Part of a small language model's weights.
Architecture: LayerNorm after each residual sum, learned positions.
MLP neurons of a small language model. Each row is named by its layer, matrix (up: input weights) and neuron, and shows model dimensions 16-79. Each number is 200 + 30 x the weight over its row's rms, rounded and kept within 0 to 999.
After each neuron's rows, "fires on" lists the tokens most often at its 100 highest values on Wikipedia text that the model never trained on.

L9.up321,193,209,189,180,184,233,222,186,191,190,227,187,196,202,253,223,216,226,164,167,233,160,142,227,213,237,165,172,251,192,196,192,231,216,212,231,236,170,151,230,195,219,229,244,179,208,219,217,194,129,196,210,149,211,206,184,229,216,188,188,190,198,174,214
fires on: " |", "1", " ", "0"

L8.up710,164,248,215,193,240,209,233,222,193,224,263,254,238,198,205,177,200,148,212,142,214,244,167,201,179,223,147,197,217,183,213,210,178,185,187,171,243,182,219,174,172,251,238,205,203,192,245,248,210,167,215,171,177,234,166,186,228,210,214,146,143,241,204,201
fires on: " he", " that", " to", " who", " W"

L5.up117,223,217,193,195,206,190,216,174,137,225,180,147,205,185,187,241,215,210,255,194,260,217,210,185,151,199,173,233,183,151,230,183,201,211,165,171,162,214,184,239,156,255,129,187,241,161,213,259,238,251,185,208,185,236,129,221,165,184,205,248,289,148,174,156
fires on: " a", " Dr", " manager"

L7.up863,155,249,208,237,195,190,228,203,187,243,191,187,222,217,190,199,180,200,246,196,169,192,187,227,199,209,178,165,205,253,198,231,204,167,177,256,205,199,250,223,208,180,238,177,231,193,232,225,174,169,199,196,219,226,219,162,220,186,159,232,176,201,167,179
fires on: " which", " made", " who", ":"

L6.up773,169,173,205,216,236,224,192,181,170,215,259,153,210,211,216,196,225,211,253,203,186,170,228,271,198,205,178,196,216,218,202,156,174,218,172,202,237,152,205,215,223,166,242,192,150,205,233,252,152,191,207,218,180,225,178,244,290,218,171,204,207,178,218,211
fires on: " |", " —", " Switzerland", "'\n"

L7.up555,151,190,218,166,192,208,221,202,200,228,231,164,210,213,165,204,167,162,218,216,241,194,231,192,219,248,159,150,193,166,252,212,187,202,222,138,277,171,207,193,193,151,215,216,220,235,166,204,189,183,195,203,181,234,220,205,222,256,170,181,172,214,154,201
fires on: "\n\n", ".\n\n", ")\n\n", "ment"

L5.up561,183,208,175,189,230,195,282,236,168,177,217,243,224,215,203,180,159,191,241,233,177,217,196,196,233,204,134,166,228,180,205,215,204,207,196,208,184,223,148,242,176,203,192,198,178,146,250,237,221,143,161,183,222,234,219,187,117,219,244,232,196,224,177,198
fires on: "\n\n", ":", ")\n\n"

L8.up258,229,189,154,192,219,209,221,187,198,223,213,134,168,217,193,202,220,229,201,185,201,150,207,226,181,193,180,141,265,233,271,205,186,179,192,240,218,177,181,198,206,193,229,228,207,240,219,273,170,191,191,221,122,198,240,223,220,164,175,225,189,239,229,207
fires on: " |", " Airport", " -"

L6.up626,190,172,176,187,158,206,189,232,184,130,191,197,207,208,155,196,175,161,185,213,243,250,220,204,169,194,184,177,235,187,201,229,237,169,229,149,254,237,202,215,218,131,212,186,233,245,220,235,198,194,196,199,195,231,235,220,192,235,267,193,167,213,226,249
fires on: "\n\n", ")\n\n", " born", " –", "born", " MF"

L13.up461,197,216,190,183,209,224,190,185,147,219,217,226,193,215,167,234,200,201,221,205,231,217,191,182,208,199,190,219,203,176,225,214,145,144,153,222,145,175,196,167,175,156,231,176,193,260,179,316,210,177,185,177,182,188,154,203,146,162,154,232,226,196,162,205
fires on: " that", " and", ",", " where", " described"

L3.up158,240,221,168,201,176,201,212,180,212,188,178,153,218,183,239,256,228,168,211,231,249,137,257,171,196,210,173,157,258,186,245,258,213,204,243,156,196,230,173,215,187,186,174,162,234,218,181,188,267,175,145,243,158,191,152,204,132,267,197,144,169,168,280,183
fires on: "l", " D", "d", "\n\n", "k"

L9.up7,233,231,211,228,207,162,197,190,192,236,215,221,267,184,198,247,236,190,270,227,223,231,168,184,186,253,195,202,171,211,206,251,204,141,180,171,242,215,193,196,186,183,244,153,209,169,232,196,159,185,208,165,184,161,219,171,211,185,200,177,184,229,201,196
fires on: " which", " who", " that", "at", " first", " "

L3.up756,204,184,168,219,199,209,185,242,201,225,217,170,212,208,204,194,186,185,203,223,166,152,168,226,250,223,212,204,205,194,187,248,177,284,187,227,244,171,171,206,237,175,222,188,214,216,203,177,194,197,172,258,134,168,202,231,174,197,158,210,175,174,179,183
fires on: "K", "ologist", "J", "G", "uk", "-K"

L3.up496,219,209,161,190,185,188,188,164,224,160,193,200,179,202,172,212,198,185,240,178,269,157,193,222,209,199,168,191,212,183,188,214,175,191,187,219,190,168,186,220,158,231,200,110,196,193,180,259,225,231,215,217,190,214,188,227,133,251,219,208,198,201,162,195
fires on: " a", " =\n\n", "===\n\n", "==\n\n", " ===\n\n"

L7.up352,228,192,212,193,199,159,204,205,180,183,181,193,210,243,231,191,199,152,234,229,247,216,225,177,231,151,161,124,269,231,228,202,210,209,221,207,232,163,215,187,196,227,244,253,194,178,187,186,277,188,200,208,216,258,199,193,120,240,209,189,168,196,201,130
fires on: " as", "0", "\n\n", "d", ")\n\n", "y"

L14.up615,202,187,266,220,198,185,185,176,250,191,183,242,219,290,194,233,200,227,206,215,200,190,168,160,236,202,229,213,197,215,215,231,193,209,191,253,152,237,234,234,180,228,180,175,166,200,193,270,185,178,216,202,216,150,188,188,185,135,173,207,182,232,153,180
fires on: " and", " as", " is"

L14.up777,202,200,233,191,172,242,226,199,213,245,182,208,208,261,204,213,185,235,249,213,169,202,257,192,241,218,209,194,192,227,171,200,196,177,172,222,179,207,214,205,175,195,220,181,227,239,214,268,192,222,197,134,195,158,174,195,206,185,168,197,155,162,171,195
fires on: " and", ",", " as", " or"